config.yaml
num_hidden_layers: 23
hidden_size: 160
num_attention_heads: 2
num_key_value_heads: 2
head_dim: 64
intermediate_size: 960
vocab_size: 1542
hidden_act: "relu"
norm: "layernorm"
norm_place: "pre"
norm_eps: 1e-05
positions: "learned"
qk_norm: false
attn_scale: 0.125
bias: "all"
tie_word_embeddings: true
parallel_block: false
init: "normal"
init_std_qkv: 0.0421
init_std_o: 0.00695
init_std_up: 0.0421
init_std_down: 0.00254
init_out_by_depth: true
optimizer: "muon_variant"
learning_rate: 0.00763
lr_mult_o: 0.976
lr_mult_down: 1.5
beta1: 0.95
lr_head: 0.00671
max_grad_norm: 0.5
warmup_steps: 200
schedule: "wsd"
decay_fraction: 0.918
decay_shape: "pow"
final_lr_fraction: 0.05
batch_tokens: 32768
max_seq_len: 512
doc_mask: false
train_tokens: 191200000
max_steps: 5835
dataset: "wikipedia_en"
MLP neurons of a small language model. Each row is named by its layer, matrix (down: output weights) and neuron, and shows model dimensions 32-95. Each number is 128 + 32 x the weight over its row's rms, rounded and kept within 0 to 255.
Before each neuron's rows, "fires before" lists the tokens most often just after its 100 highest values on Wikipedia text that the model never trained on. A number after a token or word is its count.

fires before: "." 13, "d" 11, "p" 10, "s" 7, "-" 5, "r" 4
L17.down23 [173 148 155 146 245 132 120  76 123 152 141  91 111  98 120 162 157 175 153  69  98 115 143 181 136 183 122 112 123 126  63 102 121 143 161 163  84 116  49  94 164 135 150 116 104  99 132 185 172 146 131 129  64 166 105 105 151 149 177 112 144 118 131 116]

fires before: " |" 38, "\n" 23, " " 14
L17.down721 [129 221 105 116 156 159 151 114 123 149 126 149  92 127  66  95 122 101 149  95  86 106 158  76 153 147 158  74 120  91 139  87 108 188 108 125 118 138 120 129 150 158 104  88 140 176  81 118 171 148 151 169 112 182 149 128  96  85 181 175  85 135 133 147]

fires before: "\n" 75, "-" 6, "^" 4
L7.down673 [172 128 101 165 107  84 129 130 147  97 151 122 132 162 163 132  81 136 152 174 117 133 144 124 180 123 147 136 154 168  27 134 106 119 141 118 125 118 138 147 129  78 117 132 174 141 125 138 141 129 131 156 142 123 113 109 150 134 149 119  86 121 135  45]

fires before: " |" 65, " " 9, "\n" 7
L2.down611 [134 120 171 162 165 113  78 131 110 168 155  92 138  43 115  78 197 182 130 149 167 134 115 112 187 154  88 141 112 175 117 101 127 142 106 214  42 113  89 110 105 141 104 144  87  88  86 133  63 146 155 114 125 114 154 140  89  99 124 117 107 143  55 156]

fires before: " |" 41, "|" 32, "\n" 14, "|---|---|---|---" 5
L2.down274 [185 101 153 183 115  91 128 133  82 165 143 145  76  94 195  93 176  98 127 154 122 133 101 126 132 149 131 155 124 214 130  76 113 167  68 159  54  74  53  95 116 106 115 170 172 145 139  81  76 132 140  89 152 157 136 113 150 162 150  96  90 144 109 144]

fires before: ":" 15, " in" 14, " on" 10, " to" 7, " " 5, " and" 4
L2.down818 [161 100  56 165 146 113 109 125 181 138 144 159 184 168 105 129 143 126  78  89  89 111 168 183 142 124 136 112 166 104 173 135  54 146 136 192 171 164 128 122 135 172 113 134  94 140  92  69 137 122 129 101 113  80 148 134 100 127 126 132  68  57 161 140]

fires before: "." 62, " |" 14
L17.down833 [143 121 128 139 145 150 176 121 133  94 201  48 113 165  85 134 175 133 116 127 141 118 168 139 102 122 106 125 142 134 123 130 153 149 175 157 129 141  95  89 156 131 117  85 112  99 141 165 188 133 162 131 112 123 176 174 191 137 101 156  79 126 132  82]

fires before: "\n" 76
L12.down864 [109 103 143 183  92 114  95 147 120 124 175  75 114 106 180 140  72  77 143 114 138 173 167  99 153 159 124 161 148 182  78 161  92  93 125 133 130 171  77 137 136  80 127 113 190 122 154 146 148 108 129 102 129 133 110  95 158 149  77 173 148 179 129  54]

fires before: "e" 22, "ed" 22, "ing" 5, "ive" 4
L10.down380 [111 103  81 152 133 108 150 112 163  83 141 107  96 152  93 125  78 171 144  95 110 120 149 100 190  92 161 177 131 112 178 196  99 156  85 143 107 170  47 115 159 115 127 170 163 155  68 125 172 118 161 130 112 142 158  89 124 158 111 183 127 152 103 140]

fires before: "\n" 51, "-" 11, "1" 8, "|" 7, " |" 4
L17.down530 [123 189 117  82 139 141 131 110 134 118 153 134 133 114 126 137 168  91 133 152  89 143 146 178 158 131 124 162 142  76 140 134  74 146 161 129  74 158 163  72  98 169  91 114 121 140 107 175 106 111 129 135 112 137 134 140 172  82 174 136 150  77 107 146]

fires before: "al" 22, "port" 19, "." 6, " to" 6, "p" 4
L2.down142 [190 118 149 167 184 171 140 138 157 124 164 128 111 148 114 136 123  99 160 126  87 200 119  60 108 123 140 103 159 179 160 117 121 130 148 141  69 136 117 112 135 180 118 112 104 147 116 181 149 156 143 101 181 124 135 156 208 159 120 110  98 119 121 126]

fires before: "9" 19, "1" 10, "2" 9, "•" 8, "0" 8, "il" 7
L17.down762 [ 42  65 122 116  86 145 101  91 142 179 165 138 141 136 148 147  99  74 186  87 166 159 162 114 138 154 155  72 134 127 177 153  98 149 134 178 142 123 133 149 126 156 139 104  71 116 128 136  96 122 165  74 153 142 129 143  67 105  67 108 130 148  91 114]

fires before: " |" 34, " m" 8, "°" 7, "%" 5
L9.down164 [151 123 181 168  80 120 114 106 170  67 135 135 172 111 143 171  96 146 165 146 112  98 119 155 115 135 200 195 127 100 101 157  84 123  93 174 117  56 109  40 109 115 131 169 162 122 140 116 150  99 134 175 161 114 136 109 150 115 147  96 148 125 168 147]

fires before: " |" 30, "\n" 15, ":" 5, " –" 4, " " 4
L2.down901 [ 73 140  72  78 144 149 136 125 130 163 151 150 117 117 156 104 162 111  99  86 144 115 117 139 197 153 156 121 165  81 191  75  83 153 185 186  82 106 147 112 162 145 128 109  67 169 138 124 186 132 148 107 126  89 124 148 108  94 114 147 138  96 172 133]

fires before: " |" 51, " –" 16, "\n" 10, " " 7
L2.down910 [110 116  85 151 161 117 100  64 135 178 106 148 105 131 131 151  96 159 105 155 116  72 145 170 185 171 143 163  89  75 104 132 171 151 139 215 101  72 114 161 147 116 143 183 110 171 176 144 151 145 133 103 132 114 113 117 139  94  89  89 132 103  90 172]

fires before: ")" 22, "A" 10, "C" 9, "S" 6, "P" 6, "R" 6
L6.down267 [212 143  98 124 115  65 130 105 111 169  82 117  67 171 129 146  84 139 130 120 135 175 111 145 172 121  90 158 149  83 148 124 132 123 126 102 129 144 151 143 105 195 120 120 117 137 161 122 147 123 139 136 156 129 129 136 144  85 130 138 162  65 154 165]

fires before: " " 33, "2" 18, "1" 8, "\n" 4
L2.down293 [120 171 126 162  96  59 186 103 171 136 180  99 129 118 129 111 141 138 126 169  54  88 127  89 149 155  96 127 124 211 144 147 111 207 124 151 138 162 154 124 115  68 150 175 109  91 102 127 129 141  89  98 105 145 125 143 151  75 138 148 116  55  81 207]

fires before: "s" 25, "ch" 11, "ed" 11, " |" 7, "-" 4, "ance" 4
L2.down282 [122  39 165 166 129 152 125 145  96  85 128 171 121 158 129 126 128 174 103 100 113 154 111 149 157 147 125 148 148 153  98 109 119  94 103 184 119 163 196 120 166 138 145 134 139  87 134  90 170 160 131 143  99  95 103 175 160 136 137  95 173  99  69 115]

fires before: " |" 48, " " 20, "\n" 7, " –" 5
L2.down437 [120 161 170 165  79  99 130 120 122 193 177  96 147 120 151 161 157 162 168 137 140  95 114 100 127 173 151 188 102 147 122  98 119 176 123 150 116 154  86 139 164  45 109  90 124  80 138 107 149 171 138  41 151 134 135 128 101 119 134 133  94 134 115 101]

fires before: "-" 54, "=" 9, "3" 5, "\n" 5, "4" 4
L2.down377 [137 140 145 100 122 167  92 180 158 131  52 125 115  92 140 133 159 141  96 127 173 136  80 143 147 193 176 119 140 146 151 125 104 126 164 119 101 101 176 158  76 128 137  92  96 225  94 171 120 134  98  96 133 127 122 137 109 146 116 184  34  59  92 180]

fires before: " |" 57, " —" 9, "\n" 5, " " 5, "3" 4
L2.down370 [110  94 144  96 141 135 119  70 140 149 136 107 125 131 163  88 171 123 153 120 126 163 135 108 138  98 132 181 166  99 151 103 132 121  61 150 136 117 130 134 154  61 137 105 158 195 148  73 130  54 107 170 125 114 110 196 154  95 182 125  88 122 196 122]

fires before: "." 34, " |" 16, ";" 12, "–" 7
L17.down821 [120 129  75 147 107 150 119  84 176 157  94 114 112  93 130 142 118  66 100 201 173  89 149 119 121 174 145 108 179 103 108 160 124 120  84 157 132 115 143 162  77  95 142 101 129 188 135 134 159 136  62 101 117 187 105 151 110 117 160  90 150 148 168  72]

fires before: "S" 11, "A" 11, "C" 9, "T" 8, ")" 6, "P" 5
L6.down523 [ 85 134  86 108 159  99  89  61 140 151 144 130 126 165 157 130 131 133 123 147 137 136 140 162 139 139 147 156 213  75 104  79 176  71 155  93 141 130  82 112 164 178  93 100 119 160 152 116 126 166 134 118 116  48  95 166 132 114 181  94  92  66 108 141]

fires before: "1" 29, "2" 14, "b" 5, "c" 5
L19.down663 [153  85  79 106 122 102 105 130  99  63 147 152 106 136 118 125 127 135 117 123 106 157 174 128 129  79 130 114  74 110 121  95 166  66 162 181  91  63 138  93 224 119 160 144 115 191 112 144 147 148 129 155 162 129 140 133 132  78 182 121 123 183 130 109]

fires before: " |" 23, " " 20, "e" 9, "\n" 4, "o" 4
L13.down567 [101 120 124 111  73 155  86 130 123 168 191 106 145  99  96 148 123 120  70 162 139 154 141 116 182 161  94 155  73  71  87 173 143 155 159 118  84 113 129 116 130  87 132 130 132 137  93 127  94 123 181  99 146 158 173 154 113  96 111  96 108  99 173  60]

fires before: "ed" 69, "ing" 8
L19.down417 [132 153 120 168 163 138 139 128 127 101 176 102 176 106  77 155 108 130 148 153  70  90 134 136 125 110 145 134 185 148 188 123 157 103  46 156 146 135 108 110 141 183 138 144 177 112 121 128 120  73 143 110  62 162  77  97 124 136 176 100 175 136 146 112]

fires before: "ed" 21, "ced" 11, "ated" 5, " to" 5, "ing" 4, "ot" 4
L12.down74 [ 95 160  69 157 142 156 138 110 110 177 152 102 139 123 108 103  97 148 157 122 107  72 141 119 129 136 144 119  90 147  86 138  82 157 188 121  90 146 128 123  97 211  78 171 151 137  50 144  93 126 162 104  93 163 121  70 108 148 159 151 129 121 133  98]

fires before: " |" 31, "|" 13, "\n" 8, " " 7, "|---|---|---|---" 4, " –" 4
L9.down677 [142 157  85  87  84  88  98 162  74 102 126 101 155 151 194 114 124 166 149 153 157 116 150 169 185 140  96 138 117  79 107 149  63 219 112  60 131 149 113 116  93 109 129 115 152 161 139 152  60 116 146 121 154 167  90 132 186 118 109 118 190 121 139 100]

fires before: " " 40, "el" 9, " the" 6, "or" 5
L19.down714 [111  71 150  71 128 177  81 124  99 149 130 147  92 158 118  89 103 197  96 153 154  99 168 138 140 135 156 140 117 119 135 143 134 147 164 155 112 140 143 153 172  65 146 144 126 137 123  91  94 132 125 119  50 104 122 138 136  82 137 139 107 164  93  59]

fires before: " |" 82, " " 6
L2.down830 [131  59 166 119 112 172 116 143 160 163 200 108 144 124 129  99 169 154 147 161 119 124 130 164 128 137 150 166  83 110  86  83 113 133  75 160 118 149 128 146 153  92 148 126 166 140 140 125 139 136 125 130 104 127 172 126  93 120 116 121 104 143  81  94]

fires before: " |" 16, "9" 14, "3" 11, "." 8, "°" 8, "4" 7
L9.down579 [123 156 120 102 121 142 142 103 130 157  94  77  89 106 125 180 157 173 101  92 116 135 102  99 155 152 129  91 109  95 166  90 121 190 111 168 111 117 144 113 121 137 134  50 139 200 143  95 149  81  60  94 138 196  99 131 109 151 107 149 117 113 183 129]

fires before: "\n" 29, " |" 11, " was" 8, " is" 6, ")" 6, "es" 5
L17.down880 [156  90 140 158 171  55 127  91 158  81 154  64 177 168 149 128 153 174 146  99 147 112 136  75  86 100 143 116 142  97 113 163  88 183 139  96 109 143 126  86 110 151 126 134  71  74 160 185 182 105 119  61  92 151  92 151 152 131 113  87 125 110  87 117]

fires before: " |" 58, " –" 18, "\n" 6, "|" 6
L2.down306 [107 134 100 136  77 100 112 102 145 177 175 146  98  69 183 115 125 109 118 151 101 119 101 136 182 168 139 151  97 136  91  81  76 159 118 105 152 130 133 148 149  95 103 112 109 163 140 107  98  80 133 108 145 158  92  75 138  95 124 122 123 166 167 107]

fires before: " |" 16, "9" 13, "1" 13, "0" 12, "%" 11
L6.down826 [182 119 181 128 162 127 144 155 202  49  74  62 179 125 121 130 133  82 146 202 111 136 165 112 173 138 160 163  65  57  86 180 120 110 152 129 143 126 189 157 123 116 151 113 100  84 125 150  96  79 101 161 150 166 174 168 159 161 187 114 132 110 120 101]

fires before: "\n" 35, "-" 35, " " 16
L2.down167 [112 121  90 107 134  83 129 109 182 159 123 156 112 118 143  90 165 143  70 191 136  92 126 165 177 153 172 135 149  84 114 115  82 154 157 177 137 203 129  96 132 149 147 119 138 169 155 150 109 167 104 145  87 162 136 104 166 125 139 107 112  77 146 100]

fires before: "1" 34, "2" 28, "0" 27
L10.down871 [138  98 120  93  88 153  31 113 161 108 147  89  73 163  94  81 171 142  68 135 120 149  98 106 133 122  69  34 151 152 139 124 146  92 190 135 119 150 133  43 148 153 138 127 131 133  87 163 157 108 112 151 142 171 192  87 134 107  98 119 152 192 137 128]

fires before: "1" 40, "2" 11, " " 9, "9" 6, "8" 4
L17.down137 [139 118 135 130  66 123 125  82  97  95 155 122 121 143  64 143 170  70 107 181 166 110 120 164 127 116  59 108 117 134 147 106 188 183 151  97  78 149 159 123 194 143 166 105 122 120  78 189 110 120 124 128 102 105 110 116 144 136 133 169 190 115 125 135]

fires before: "0" 25, "1" 24, "per" 7, "2" 6, "n" 6
L12.down13 [156  56 107 121  90  81 100  89  83 111 176 151  80 137  96 145 140  90 131 108 161 162 121 160 149 126 112  69 121 136 151 178 168 110 141 147 123 139 180 123 193 134 127 118  66 131  70 183 141 169 126  64 140 139  85 116 164 105  73 132 172 180  96 165]